config.toml
n_layer = 13
d_model = 640
n_head = 10
n_kv_head = 10
head_dim = 64
d_mlp = 1280
vocab_size = 14999
activation = "swiglu"
norm = "rmsnorm"
norm_place = "pre"
norm_eps = 1e-05
positions = "rope"
rope_base = 6640.0
rope_fraction = 1.0
qk_norm = false
attn_scale = 0.125
bias = "none"
tie_embeddings = true
parallel_block = false
init = "uniform"
init_std_qkv = 0.0298
init_std_o = 0.0
init_std_up = 0.0298
init_std_down = 0.0
optimizer = "muon_variant"
lr = 0.0112
lr_mult_o = 1.25
lr_mult_down = 0.7
beta1 = 0.95
lr_head = 0.00626
grad_clip = 1.0
warmup_steps = 200
schedule = "wsd"
decay_fraction = 0.553
decay_shape = "pow"
final_lr_fraction = 0.0
batch_tokens = 131072
seq_len = 2048
doc_mask = true
train_tokens = 1005000000
steps = 7668
dataset = "wikipedia_en"
MLP neurons of a small language model. Each row is named by its layer, matrix (gate and up: input weights; down: output weights) and neuron, and shows model dimensions 192-287. Each number is 50 + 12 x the weight over its row's rms, rounded and kept within 0 to 99. A neuron's up and down rows have the sign that makes its largest values positive.
After each neuron's rows, "fires on" lists the tokens most often at its 100 highest values on Wikipedia text that the model never trained on.

L3.gate94:59 57 51 35 53 52 44 55 50 39 43 67 48 57 41 42 62 53 65 61 60 47 42 62 55 62 56 33 49 48 53 33 44 41 48 49 61 57 74 31 22 61 26 65 47 47 36 42 30 57 74 51 54 71 32 48 45 58 58 60 56 76 20 44 36 48 38 41 43 48 66 61 55 46 52 60 60 57 43 65 44 33 29 60 28 58 42 64 46 68 44 76 42 30 65 44
L3.up94:48 62 49 39 41 65 50 52 51 40 55 53 40 39 61 44 61 64 56 34 47 44 44 50 59 48 40 52 46 63 48 51 60 43 53 48 36 36 61 41 42 83 59 65 34 57 36 56 40 65 27 47 46 51 40 61 51 60 44 54 36 44 80 52 62 56 62 59 44 40 46 50 41 42 53 42 60 34 54 58 42 31 72 36 46 30 46 60 57 37 51 54 79 61 58 40
L3.down94:59 75 29 59 25 57 33 51 46 51 43 58 71 37 66 68 51 64 30 42 37 46 39 41 61 35 54 32 59 70 48 59 52 52 33 38 34 41 67 52 58 44 47 47 31 55 32 63 81 36 31 39 50 64 50 52 36 59 41 39 37 51 53 55 37 62 62 45 56 49 75 41 41 49 48 53 48 33 67 48 34 79 61 30 45 46 75 49 69 62 33 52 67 50 32 45
fires on: "ai", " car", "ani", "re"

L8.gate14:32 60 62 43 56 42 42 56 27 44 58 51 46 53 34 50 59 57 40 56 38 27 40 78 26 40 55 36 28 58 56 40 63 68 65 56 53 47 30 50 60 47 33 47 55 56 59 49 47 36 48 44 47 52 50 43 65 50 45 63 80 57 29 48 77 50 55 34 56 65 64 23 49 63 65 62 63 54 61 51 40 45 60 57 33 51 56 55 46 68 38 54 31 78 24 53
L8.up14:39 57 56 42 50 49 42 70 74 28 52 60 56 33 39 47 31 56 70 39 55 65 66 65 66 40 57 53 49 69 36 49 56 54 64 59 52 34 69 40 49 47 53 42 28 59 48 20 61 41 59 27 53 57 67 41 56 49 40 70 51 69 61 48 51 36 42 73 59 67 42 51 65 66 72 51 62 53 52 43 63 41 55 54 58 70 46 38 35 44 57 86 39 59 60 62
L8.down14:29 51 60 45 42 39 37 54 32 64 42 55 39 39 35 48 63 69 39 61 42 52 56 49 59 38 60 65 60 61 56 66 91 47 49 59 45 55 58 39 48 34 42 41 47 66 50 53 46 48 65 59 37 38 49 43 71 54 55 71 48 53 38 46 58 37 59 54 33 35 48 29 38 74 45 56 32 58 38 49 60 40 40 63 57 56 59 59 36 28 39 46 41 56 57 50
fires on: " t", "n", "t"

L8.gate211:54 56 51 73 45 46 48 29 40 70 39 51 36 60 36 43 44 53 51 53 59 54 50 61 57 65 52 60 36 31 48 57 48 25 41 34 37 45 42 45 35 55 67 50 54 69 60 13 52 57 39 54 64 45 31 53 58 52 45 65 66 56 58 41 41 55 41 58 41 40 59 55 41 76 40 57 40 48 55 47 48 42 45 65 65 39 57 62 28 35 31 56 60 53 46 49
L8.up211:46 74 39 25 61 60 64 49 54 49 37 65 58 66 43 46 58 54 47 73 39 42 51 40 62 42 35 54 36 50 45 50 17 31 47 29 58 66 44 52 55 59 55 51 55 37 55 43 45 59 48 66 89 45 31 58 71 51 38 57 61 63 46 50 47 38 49 73 53 59 58 39 54 39 44 34 43 44 46 78 47 36 64 69 54 47 32 51 58 61 48 59 55 56 39 60
L8.down211:60 62 42 38 38 76 59 45 47 60 41 36 60 34 47 48 40 55 44 48 27 68 44 54 50 65 40 39 50 43 38 58 39 40 37 54 43 49 59 59 65 22 58 64 46 45 44 67 57 62 63 68 63 38 71 47 43 51 32 69 45 61 65 49 48 30 56 60 46 52 78 43 36 41 25 54 39 43 48 49 35 46 48 61 54 60 65 58 54 38 45 62 53 67 58 37
fires on: " of", " 194", " the"

L2.gate990:45 44 53 67 48 20 60 49 67 40 54 59 79 49 40 57 56 52 43 40 33 30 37 69 38 60 40 38 48 47 62 57 53 39 44 55 87 62 49 37 56 62 71 20 75 61 43 30 67 38 54 45 43 37 48 36 59 41 60 66 43 42 43 61 35 51 47 69 43 52 40 66 44 39 64 49 66 54 47 44 78 72 58 47 55 44 76 46 43 57 33 15 53 45 43 52
L2.up990:67 60 65 43 53 36 74 70 60 43 65 45 63 54 33 33 71 55 50 58 44 51 57 53 61 45 44 33 31 49 66 36 64 57 70 46 64 58 39 67 30 50 54 63 57 43 56 45 35 39 51 47 44 46 50 61 59 44 67 82 53 58 54 73 37 35 54 55 49 28 52 40 39 60 41 62 40 43 50 63 69 57 57 32 34 61 48 41 23 56 72 40 38 49 59 38
L2.down990:55 61 74 86 31 24 65 59 81 65 54 70 69 52 52 43 42 58 34 51 41 35 48 47 51 44 43 64 45 56 45 49 59 79 37 59 58 51 52 52 28 37 60 48 58 34 36 41 41 64 48 55 48 56 62 41 70 25 58 51 41 60 43 31 31 56 30 55 20 33 57 65 66 35 58 70 60 49 63 35 68 65 44 55 38 52 47 49 51 61 66 46 44 44 60 44
fires on: " sp", " Sp", "sp", "r", " disp"

L7.gate1098:58 83 46 56 68 47 43 44 47 40 41 62 36 27 69 59 51 57 49 60 28 27 50 52 34 52 53 41 47 55 46 56 36 55 64 48 53 49 58 80 37 47 49 62 59 36 66 61 52 52 33 51 51 46 35 59 57 49 60 35 57 53 50 50 63 46 53 63 75 38 51 52 51 48 57 45 48 46 59 78 49 75 53 43 44 38 58 56 52 64 38 56 50 64 54 45
L7.up1098:61 59 48 40 58 48 59 77 49 46 42 38 52 63 45 65 83 38 66 27 45 29 51 38 25 45 53 53 70 56 41 59 74 28 56 51 54 64 59 59 43 48 46 56 25 38 54 52 47 64 69 41 50 73 46 35 31 50 75 51 41 56 50 61 65 59 62 56 55 43 37 51 50 63 52 50 56 55 51 57 54 43 44 60 30 42 40 51 64 51 44 78 36 24 34 42
L7.down1098:58 51 52 50 57 38 52 27 47 54 56 49 43 49 53 63 57 33 65 40 30 57 50 49 55 55 64 45 53 38 67 35 45 33 46 51 29 42 58 50 47 41 58 64 61 64 48 45 61 56 42 54 21 52 46 63 72 56 55 32 53 64 23 40 66 41 64 54 57 49 69 56 59 45 33 44 62 48 55 42 54 46 35 55 45 43 45 31 33 50 45 50 49 68 60 48
fires on: " more", " any", " some", " many", " those", " most"

L2.gate267:70 55 51 57 60 54 68 41 55 36 65 61 83 61 40 36 55 56 66 60 52 27 32 55 69 49 27 52 63 56 57 32 50 57 50 30 57 57 29 49 33 49 54 61 49 30 44 44 53 65 35 54 48 28 36 66 49 69 47 26 57 44 56 35 44 55 46 88 28 46 48 69 62 66 37 31 39 51 74 45 49 52 37 53 60 55 56 49 51 42 48 44 52 58 58 59
L2.up267:61 56 57 35 61 44 44 18 41 52 42 73 67 32 56 52 61 74 66 48 47 35 55 69 46 51 29 67 57 59 47 36 48 46 42 35 40 56 46 50 43 41 54 37 41 35 42 38 50 49 52 58 48 29 42 48 53 76 35 35 76 51 50 33 37 42 36 64 49 33 45 44 58 56 65 50 58 52 37 42 60 52 58 46 50 45 33 61 55 31 63 59 58 45 48 54
L2.down267:61 47 40 28 35 60 56 15 31 40 53 76 62 29 44 57 62 55 60 49 49 31 38 61 44 88 43 48 62 55 54 42 40 47 42 42 67 58 43 41 45 44 51 41 49 49 67 43 47 66 49 59 44 27 47 46 62 74 53 46 57 58 50 41 33 44 73 35 35 38 96 52 47 28 52 47 50 44 46 67 50 39 70 45 60 62 19 88 30 43 72 51 61 29 63 49
fires on: " 194", " 196", " 195", " 185", " 193"

L7.gate550:58 59 41 51 60 59 54 72 74 75 44 56 53 50 30 52 48 72 55 62 52 39 46 42 57 53 29 46 28 32 45 51 59 37 30 60 52 42 43 47 37 61 62 37 66 51 52 32 51 51 53 51 22 41 61 47 51 50 54 63 47 67 51 70 35 70 57 44 63 61 48 56 59 55 51 68 63 47 35 60 55 49 44 41 41 56 54 46 55 61 32 52 51 31 62 66
L7.up550:31 69 78 35 62 68 60 51 56 62 51 35 65 41 34 40 38 44 56 42 61 45 58 42 48 48 46 47 45 44 55 65 50 60 62 57 69 51 52 66 33 64 41 53 48 49 68 57 45 43 47 57 39 48 55 37 47 52 40 45 50 79 30 68 71 56 47 25 56 60 65 63 47 65 54 65 53 55 67 60 59 39 59 75 46 50 47 68 64 36 64 56 37 76 60 23
L7.down550:49 67 63 55 45 61 37 50 28 58 56 45 52 43 73 21 98 58 47 55 58 54 25 43 36 62 45 49 54 33 30 74 68 63 63 55 63 43 41 55 51 42 45 58 73 32 41 44 52 42 37 39 63 26 67 57 42 24 50 46 57 41 41 19 50 47 32 54 38 51 64 47 44 58 58 61 59 65 39 39 54 62 61 42 55 37 59 58 65 55 52 21 17 40 36 81
fires on: "ing", "st", "ag", "b", "ost"

L2.gate455:59 58 49 38 32 32 58 49 25 47 47 48 33 43 52 75 37 63 66 30 60 47 62 58 50 55 45 58 48 52 71 43 48 62 59 68 32 17 71 35 51 56 32 55 58 45 58 49 33 64 61 46 57 38 36 40 39 53 67 23 56 38 31 41 35 44 36 55 21 54 53 55 47 37 45 51 69 71 74 54 62 46 35 49 52 59 59 46 22 48 44 46 49 31 47 54
L2.up455:47 42 31 49 53 39 62 62 31 62 54 39 65 51 62 71 32 51 55 37 50 60 55 55 45 48 28 74 60 33 72 52 49 61 69 70 43 45 56 65 60 54 24 47 56 56 50 54 45 53 74 70 33 64 58 23 47 42 56 31 64 45 54 50 59 59 73 47 27 39 51 75 35 40 58 40 42 62 55 50 66 69 52 48 69 51 27 24 49 47 15 47 67 46 62 52
L2.down455:40 39 40 45 48 49 48 53 30 52 58 49 35 58 59 54 44 53 65 53 59 45 57 30 52 60 41 50 58 41 42 62 64 55 40 38 42 15 77 28 56 57 30 47 75 39 56 33 67 59 45 41 36 47 47 40 48 37 82 29 57 43 55 54 48 48 62 38 53 50 86 53 53 32 52 50 64 51 43 40 35 51 58 63 34 45 43 39 68 42 33 48 36 38 58 55
fires on: " received", "-year", " gave", " short", " gives", " contract"

L3.gate82:39 35 64 47 40 48 64 43 80 45 57 47 80 59 63 31 41 51 50 36 49 22 49 70 38 49 42 43 50 36 36 32 35 61 49 47 45 52 49 29 44 56 36 63 43 58 58 17 55 38 57 73 36 62 52 64 51 45 52 47 45 38 27 81 58 44 52 55 36 50 52 41 50 56 25 49 54 70 46 34 47 53 56 43 60 70 61 55 58 63 42 43 60 40 41 46
L3.up82:31 54 43 59 40 57 51 61 67 63 53 44 58 52 39 43 57 41 62 38 50 50 59 45 34 33 44 66 27 29 56 40 42 54 27 27 58 72 50 47 52 49 40 33 38 39 51 51 50 41 28 45 45 59 38 36 46 42 43 49 61 54 42 62 38 59 41 48 21 32 53 48 58 34 38 53 40 41 46 34 41 67 53 33 49 38 43 45 37 52 51 53 42 43 57 49
L3.down82:42 49 52 65 20 67 60 46 61 58 62 50 60 52 54 46 43 48 62 38 50 58 57 52 54 39 63 62 33 43 58 29 42 33 53 54 37 49 63 40 27 61 35 42 49 59 45 32 49 50 48 40 49 48 46 61 57 42 46 63 55 28 39 57 36 72 49 60 61 63 46 49 43 42 48 61 57 36 53 38 54 54 50 67 61 31 43 49 74 56 86 39 55 38 28 55
fires on: " sp", " leg", "erm", " Soul", " Sp", " term"

L8.gate521:54 58 77 50 49 45 38 40 34 46 51 57 22 61 40 54 49 40 40 55 45 49 47 29 38 24 32 30 48 71 47 39 57 62 60 50 50 55 50 56 63 32 39 35 30 50 44 62 57 36 45 46 56 57 64 54 60 44 45 31 56 50 42 47 67 45 36 31 50 56 53 54 47 67 41 62 52 58 39 42 49 45 40 36 58 46 61 31 49 53 46 47 56 61 52 61
L8.up521:72 56 52 39 42 68 27 61 60 52 51 67 50 62 52 49 52 48 70 38 32 34 79 37 70 55 55 51 50 51 54 57 57 36 69 62 59 43 51 38 53 67 58 40 41 63 54 45 81 66 56 52 53 34 57 55 30 60 36 42 45 56 69 40 34 29 47 29 59 55 40 70 40 48 59 48 67 68 50 38 56 39 45 33 49 67 51 60 53 44 41 54 51 45 53 58
L8.down521:52 51 46 61 38 54 44 50 22 34 36 37 37 56 61 29 25 33 48 42 40 53 41 60 49 42 31 48 48 61 33 54 49 52 49 60 34 61 52 46 59 51 64 19 32 27 76 52 40 38 67 55 54 53 39 48 53 71 56 70 36 68 32 26 37 57 43 37 35 22 43 40 64 49 46 67 25 51 46 41 20 46 48 51 59 28 41 47 45 45 59 34 80 62 38 50
fires on: " C", "n", " at", " of", "C", "f"

L7.gate385:50 36 56 36 41 55 49 47 69 62 60 67 44 50 53 47 54 26 36 50 68 74 44 52 70 49 58 63 60 53 67 47 70 60 49 41 34 48 36 71 54 47 51 47 60 64 64 49 43 53 69 54 60 38 61 28 49 61 46 54 60 40 48 39 43 19 48 43 31 56 45 44 42 46 31 48 36 50 39 39 44 39 47 48 48 43 46 52 65 48 52 51 64 54 28 35
L7.up385:45 58 41 66 51 52 59 57 56 39 43 59 30 44 50 29 52 34 72 59 57 41 43 74 34 49 61 37 65 64 24 67 62 24 56 48 44 62 37 64 57 41 42 41 63 73 47 26 39 29 53 49 56 54 36 60 65 46 51 25 48 47 41 59 66 51 40 39 46 73 57 42 51 51 47 82 31 42 18 49 40 44 28 69 55 36 39 51 79 45 46 43 47 54 52 54
L7.down385:48 33 57 18 54 39 53 41 51 41 54 53 55 28 49 52 59 35 36 46 50 60 34 59 36 38 44 35 49 49 63 48 53 39 43 67 40 55 40 31 45 46 52 68 30 60 61 69 65 58 57 48 65 56 51 47 40 52 59 77 54 50 50 34 48 69 51 46 64 49 74 42 48 52 40 48 38 38 54 35 58 58 45 62 62 63 58 61 57 22 45 42 27 29 50 42
fires on: " |", ";", "qu"

L4.gate1030:44 57 28 16 62 58 49 48 45 55 44 43 40 31 45 55 60 70 53 62 49 67 54 33 44 31 28 44 35 60 74 33 18 61 46 53 39 54 46 71 47 48 69 47 58 47 60 26 69 52 57 44 59 48 35 49 41 59 67 75 54 49 59 45 65 47 55 34 38 63 35 45 55 71 57 40 51 30 59 45 41 34 65 51 45 77 58 62 53 41 36 50 34 38 56 62
L4.up1030:48 30 62 43 38 43 68 54 71 64 43 56 37 50 49 43 35 30 45 41 57 47 57 39 46 58 37 52 37 36 33 34 45 61 38 39 48 43 48 51 57 46 41 48 59 59 57 46 69 47 63 54 31 70 22 70 32 58 39 36 61 38 75 62 28 38 52 64 57 59 52 51 48 50 67 59 44 69 68 44 57 71 60 66 29 61 27 41 49 58 43 21 71 46 47 46
L4.down1030:52 43 32 38 49 57 69 52 54 42 28 33 51 48 37 28 49 27 52 52 60 47 54 61 78 58 47 60 48 37 48 48 58 56 48 51 48 73 62 50 57 50 57 49 54 51 52 23 63 44 47 24 45 46 60 52 49 47 36 50 38 38 55 25 29 60 51 43 66 50 56 27 47 52 43 32 76 55 71 47 56 70 54 36 62 54 60 64 53 32 67 25 77 53 79 46
fires on: " Best", " best", " Museum", " Top", "est", " Land"

L5.gate692:38 25 64 49 43 48 54 43 57 50 63 74 66 52 61 48 53 49 47 62 52 61 58 46 47 42 58 55 49 74 37 66 34 54 37 47 35 45 61 46 27 55 60 55 42 50 54 57 61 55 53 33 32 47 64 53 62 42 35 44 51 62 35 24 62 33 41 75 69 60 32 53 46 19 36 60 41 61 54 26 58 36 53 42 75 50 42 54 60 52 46 54 49 57 29 50
L5.up692:49 59 37 47 59 57 47 46 68 43 32 50 47 64 56 47 58 73 47 57 54 57 56 56 31 58 57 62 45 48 57 42 52 46 66 60 40 37 34 46 60 48 48 71 66 58 77 41 51 48 40 54 43 61 53 49 44 59 41 68 43 41 51 47 46 48 42 75 62 65 42 32 34 50 41 49 34 46 34 39 49 41 32 74 52 22 48 61 56 35 32 49 48 61 40 36
L5.down692:55 32 46 71 60 46 71 49 36 43 34 46 41 62 57 73 32 55 70 40 65 59 26 34 38 64 75 62 42 42 43 50 54 52 39 89 36 50 46 51 37 46 50 59 43 51 53 65 44 74 49 31 49 58 60 52 52 46 58 51 51 42 45 59 56 62 41 61 49 48 55 18 48 68 39 41 54 67 52 53 61 46 46 56 38 55 44 58 50 33 43 51 58 36 46 60
fires on: "iv", "qu", " equ", " Hav", " Liv"

L7.gate408:45 22 48 43 43 46 43 47 62 46 27 74 41 45 69 44 62 61 54 54 63 58 58 20 62 45 45 55 39 60 68 56 56 35 63 47 65 66 49 31 45 46 57 51 32 46 53 46 50 57 62 39 42 51 45 69 49 61 48 41 34 48 22 46 34 46 43 41 55 69 44 63 39 42 25 33 46 71 49 30 62 61 37 37 34 22 59 64 52 60 56 52 53 48 33 64
L7.up408:56 63 39 85 53 51 57 58 52 54 64 40 39 35 49 58 72 21 36 60 43 63 37 56 41 57 52 43 43 66 51 44 67 38 54 36 53 49 34 68 69 41 49 61 46 36 55 62 48 60 54 27 56 61 40 36 46 67 46 31 40 33 21 34 25 34 54 59 67 50 44 47 54 58 59 62 39 48 49 28 45 57 54 40 61 70 64 37 69 40 38 65 44 51 39 67
L7.down408:52 40 56 52 57 36 46 52 49 61 34 35 32 45 60 34 51 37 58 53 18 43 36 57 63 47 48 56 31 58 53 56 51 32 59 52 74 52 51 71 30 73 50 51 47 69 34 63 68 35 52 56 60 45 54 56 46 44 15 59 38 60 63 46 44 54 63 66 35 52 55 49 55 50 58 57 44 60 32 42 28 63 31 51 70 70 44 58 46 34 49 62 43 50 35 35
fires on: " |", " Coast", ";", "u"

L3.gate796:60 48 40 61 58 41 51 40 46 45 59 44 29 45 50 37 33 43 48 70 35 67 43 53 35 19 50 46 22 42 65 32 46 38 67 53 51 65 38 42 58 17 64 50 47 29 44 21 46 46 38 59 47 78 63 57 39 45 55 61 51 50 48 40 34 55 60 88 61 44 49 47 41 44 56 34 65 40 37 57 57 52 43 63 50 49 58 55 48 42 57 64 53 51 35 36
L3.up796:54 57 63 46 30 47 53 40 44 34 54 45 36 69 48 39 63 69 51 48 73 49 51 36 42 39 50 30 59 40 51 53 50 52 17 56 54 60 70 54 66 55 51 38 62 44 50 51 43 56 47 39 70 31 28 38 56 52 39 51 50 48 54 50 40 41 39 47 58 56 55 41 66 52 55 35 39 54 32 68 54 37 38 52 55 43 43 46 48 33 58 35 85 69 55 67
L3.down796:51 37 25 31 29 50 62 48 45 44 35 38 54 50 56 34 51 52 71 52 66 44 58 67 61 47 48 50 36 40 41 49 48 57 52 44 55 58 55 39 54 53 64 23 63 70 76 46 49 42 41 49 58 36 21 47 62 37 54 29 48 45 68 61 57 45 66 50 62 64 51 59 39 64 45 55 26 32 41 48 57 52 69 43 34 57 52 69 48 38 69 59 48 46 62 70
fires on: "\n"

L5.gate671:52 48 63 56 63 53 52 57 54 55 26 41 47 47 49 63 68 60 66 51 33 46 55 50 42 65 58 59 50 67 62 41 52 63 51 45 39 61 53 20 53 45 61 61 61 53 48 45 29 61 26 57 52 68 56 49 46 48 51 55 60 42 50 43 56 26 43 41 55 47 52 51 58 46 55 46 61 35 45 48 60 57 60 44 66 29 42 31 57 60 40 63 60 63 27 54
L5.up671:35 32 46 44 31 58 50 60 52 55 57 49 51 60 35 74 28 36 27 45 45 49 40 32 43 65 43 27 45 56 45 25 44 49 55 80 54 49 36 45 78 35 72 38 65 39 49 29 47 50 47 32 61 31 41 51 46 44 49 40 54 40 49 62 48 49 48 54 63 40 20 53 48 52 63 34 50 57 47 42 53 56 44 53 39 39 41 52 42 45 82 48 46 52 54 34
L5.down671:56 52 64 38 55 44 53 44 80 39 58 37 53 48 54 72 43 39 41 43 34 38 70 67 70 35 53 56 42 46 64 37 31 74 52 43 61 69 27 47 38 49 46 56 64 57 40 33 41 47 54 73 63 53 40 49 55 55 37 33 69 73 35 45 57 65 45 53 46 44 51 40 43 55 67 28 53 34 55 61 54 44 69 48 40 49 54 48 58 32 65 54 41 50 53 51
fires on: " Bl", " bl", " ro", "l", " Pl"

L5.gate829:57 51 48 44 55 50 62 36 47 32 80 61 56 31 30 58 42 70 51 62 46 44 65 46 39 60 62 55 61 40 50 37 63 22 53 56 48 44 41 35 39 47 44 57 51 47 52 61 43 65 49 53 45 57 32 51 48 38 75 58 70 37 54 44 47 48 80 61 46 57 61 44 36 57 41 61 67 55 34 69 47 60 40 56 44 49 52 63 21 55 45 61 52 36 35 53
L5.up829:56 40 43 42 51 53 54 74 38 51 75 58 30 30 56 68 59 49 50 84 54 42 58 55 60 60 42 37 52 43 66 51 61 18 55 32 55 43 43 54 57 41 70 53 66 38 80 67 50 37 51 54 42 50 58 49 37 30 47 73 53 29 28 37 49 46 71 46 44 46 44 39 49 53 67 34 56 41 34 56 37 33 75 57 43 37 34 57 63 52 43 38 49 42 47 42
L5.down829:44 55 65 51 60 46 65 62 50 69 53 47 60 53 45 47 63 29 40 46 48 43 45 43 59 51 51 53 50 38 48 57 47 49 61 35 51 48 48 33 64 43 56 64 52 58 64 42 46 64 69 51 52 64 65 42 64 63 43 54 54 50 49 53 62 40 52 67 50 54 89 62 22 53 44 27 61 46 61 37 52 54 64 64 48 38 46 30 44 80 51 28 71 52 65 43
fires on: " most", " last", " very", "a", " more"

L4.gate694:68 53 43 65 52 23 42 28 53 58 25 46 55 62 57 33 66 32 36 18 53 49 51 64 37 59 60 74 48 60 49 34 42 55 52 28 52 28 23 71 40 44 60 42 63 65 35 90 64 43 61 50 29 39 58 36 53 30 62 52 47 48 49 73 31 72 48 44 36 63 60 42 46 49 35 47 54 34 50 61 40 52 45 40 51 47 64 48 51 49 37 28 61 58 41 53
L4.up694:54 42 23 44 48 14 20 53 36 46 41 52 54 48 37 33 64 52 40 24 36 34 75 59 68 48 66 61 59 53 68 61 35 43 51 44 60 56 34 28 59 39 49 44 74 51 61 67 41 67 59 80 41 34 58 61 33 50 51 61 39 64 56 37 45 59 37 48 39 68 60 53 51 58 56 50 61 71 35 44 53 45 46 34 44 58 53 36 42 56 65 55 72 56 34 56
L4.down694:63 48 20 46 60 49 56 49 43 36 37 34 65 54 48 31 71 34 47 25 32 67 72 72 68 41 67 67 55 29 44 35 41 45 38 46 61 57 39 34 41 51 32 46 54 45 59 60 52 40 60 66 45 40 61 42 32 68 47 62 39 70 68 67 56 50 39 60 69 42 77 50 41 48 62 35 67 59 48 35 52 52 58 55 59 46 46 33 49 51 36 63 78 58 48 64
fires on: " ob", "on", " Hon", "rat", " hon", " Mean"

L7.gate282:39 67 52 42 59 67 50 65 27 58 46 54 47 47 39 40 48 73 50 51 46 48 38 40 51 28 53 45 31 62 36 39 40 48 52 60 59 48 34 42 49 53 71 35 46 40 46 43 52 63 55 28 50 43 62 44 39 70 53 45 47 50 43 62 46 50 29 29 64 48 33 63 41 63 25 50 60 37 53 67 62 32 51 56 56 45 62 47 66 57 51 62 44 56 66 45
L7.up282:35 65 65 58 50 57 39 72 57 45 51 40 54 45 49 71 60 31 54 54 62 35 53 51 60 62 55 48 27 52 80 53 54 59 55 51 42 55 40 48 46 66 58 56 38 55 32 65 35 41 41 61 38 33 70 43 49 39 58 57 74 37 26 41 52 39 28 32 44 44 39 46 57 58 70 46 45 38 58 40 50 54 41 64 56 36 59 70 67 30 35 38 51 46 58 42
L7.down282:57 49 63 37 43 55 45 72 61 35 50 45 62 54 35 52 42 25 62 34 28 51 41 54 78 49 46 50 47 56 58 31 36 48 39 49 68 38 40 56 62 60 46 51 71 50 47 67 46 57 57 49 54 51 67 52 54 71 55 69 60 33 48 50 67 47 70 27 63 57 71 49 10 61 48 49 52 66 53 71 57 59 42 55 48 45 44 57 62 32 41 54 37 49 26 54
fires on: " of", " its", "ing"

L3.gate469:32 64 36 61 59 56 47 37 48 64 45 45 33 45 42 54 68 57 33 37 46 56 62 45 43 49 57 52 70 29 41 59 62 49 52 27 59 59 58 59 39 36 46 37 29 61 58 62 50 69 59 56 43 47 73 31 56 53 10 54 61 43 57 39 30 39 70 49 46 59 52 42 31 33 13 61 89 56 31 49 62 80 57 63 49 85 61 41 65 58 56 48 09 56 49 43
L3.up469:40 56 56 77 61 55 26 56 58 37 45 48 31 47 45 68 49 46 55 52 35 32 34 33 37 41 45 50 36 39 47 38 80 58 72 69 86 58 59 65 53 40 53 36 51 56 33 60 60 59 51 54 26 64 52 39 42 42 73 40 55 29 45 49 63 48 60 42 78 38 47 62 22 38 50 97 42 39 64 70 34 62 73 47 47 35 58 35 58 49 60 60 62 37 40 75
L3.down469:48 45 43 54 50 42 44 23 62 41 57 43 49 50 49 63 52 49 49 59 63 48 53 67 53 50 54 59 71 44 33 58 74 40 50 41 66 63 45 47 64 65 52 54 60 49 35 74 69 37 58 51 45 47 51 33 41 58 36 53 54 53 50 43 36 68 50 40 67 42 50 51 42 31 38 51 64 36 40 44 69 59 43 41 29 77 58 48 47 57 63 44 30 39 52 60
fires on: " World", "he", " Che", "s:", "ile", "ü"

L2.gate524:32 51 63 35 56 43 59 37 61 64 47 71 53 74 54 60 56 70 30 45 58 59 59 42 33 47 46 46 60 63 70 38 49 44 56 57 31 67 32 32 52 37 70 55 36 36 65 56 37 38 20 38 37 36 28 62 48 56 74 43 23 40 64 62 50 41 37 63 53 53 53 38 27 54 60 45 36 50 42 39 42 49 47 49 42 37 40 58 43 64 64 62 44 28 53 46
L2.up524:57 48 53 51 60 29 60 47 66 50 56 53 64 84 60 53 46 61 44 55 36 66 40 33 52 50 59 48 62 49 30 46 32 56 58 59 48 49 42 63 50 55 69 51 46 34 39 42 42 52 43 33 65 41 30 49 53 61 51 59 42 35 64 58 47 63 70 57 66 64 36 37 42 43 53 68 53 42 40 39 40 62 43 38 60 34 73 59 43 46 76 54 46 45 48 73
L2.down524:38 49 72 49 60 66 55 40 60 59 50 51 76 62 40 37 42 36 59 35 43 68 34 32 51 63 48 39 73 43 50 41 45 43 39 44 20 38 47 28 48 60 57 43 54 44 45 50 31 47 33 50 48 64 47 52 58 48 71 36 59 42 45 49 54 22 47 58 46 49 83 60 35 45 51 65 60 57 33 40 56 70 22 43 36 62 68 41 50 53 66 52 35 51 64 87
fires on: "10", "12", " Act", "11", "13"

L8.gate271:36 49 75 59 31 60 51 71 58 48 72 46 81 62 53 47 44 26 49 34 47 42 55 30 29 47 58 87 62 66 30 62 66 50 55 53 46 59 65 79 73 37 60 52 72 34 73 60 46 23 52 41 62 31 45 34 73 52 56 30 66 39 49 37 40 43 50 52 72 46 43 52 40 56 45 62 61 51 54 42 59 43 53 45 55 37 62 44 52 36 58 59 45 49 30 50
L8.up271:43 56 60 45 52 53 45 64 54 30 54 51 57 57 32 39 47 46 38 46 68 47 41 70 62 55 44 38 59 44 42 43 68 30 51 46 40 37 65 60 57 40 52 46 41 60 58 59 58 28 58 63 63 40 44 45 45 54 24 37 54 68 44 54 44 54 54 76 54 49 52 44 74 76 56 50 37 35 49 48 44 54 50 52 41 45 38 30 41 57 44 53 33 58 52 61
L8.down271:43 67 66 60 43 35 33 48 45 48 45 60 43 44 41 73 64 43 55 48 35 57 62 45 45 51 47 37 47 52 38 59 49 55 48 57 44 53 49 50 52 72 23 22 60 39 54 46 42 54 55 54 56 61 52 55 60 52 58 61 53 62 47 44 68 46 50 52 44 46 49 29 56 49 23 36 69 58 70 39 53 48 70 58 48 57 39 31 43 54 46 67 42 44 36 44
fires on: " |", " ", "\n", ":"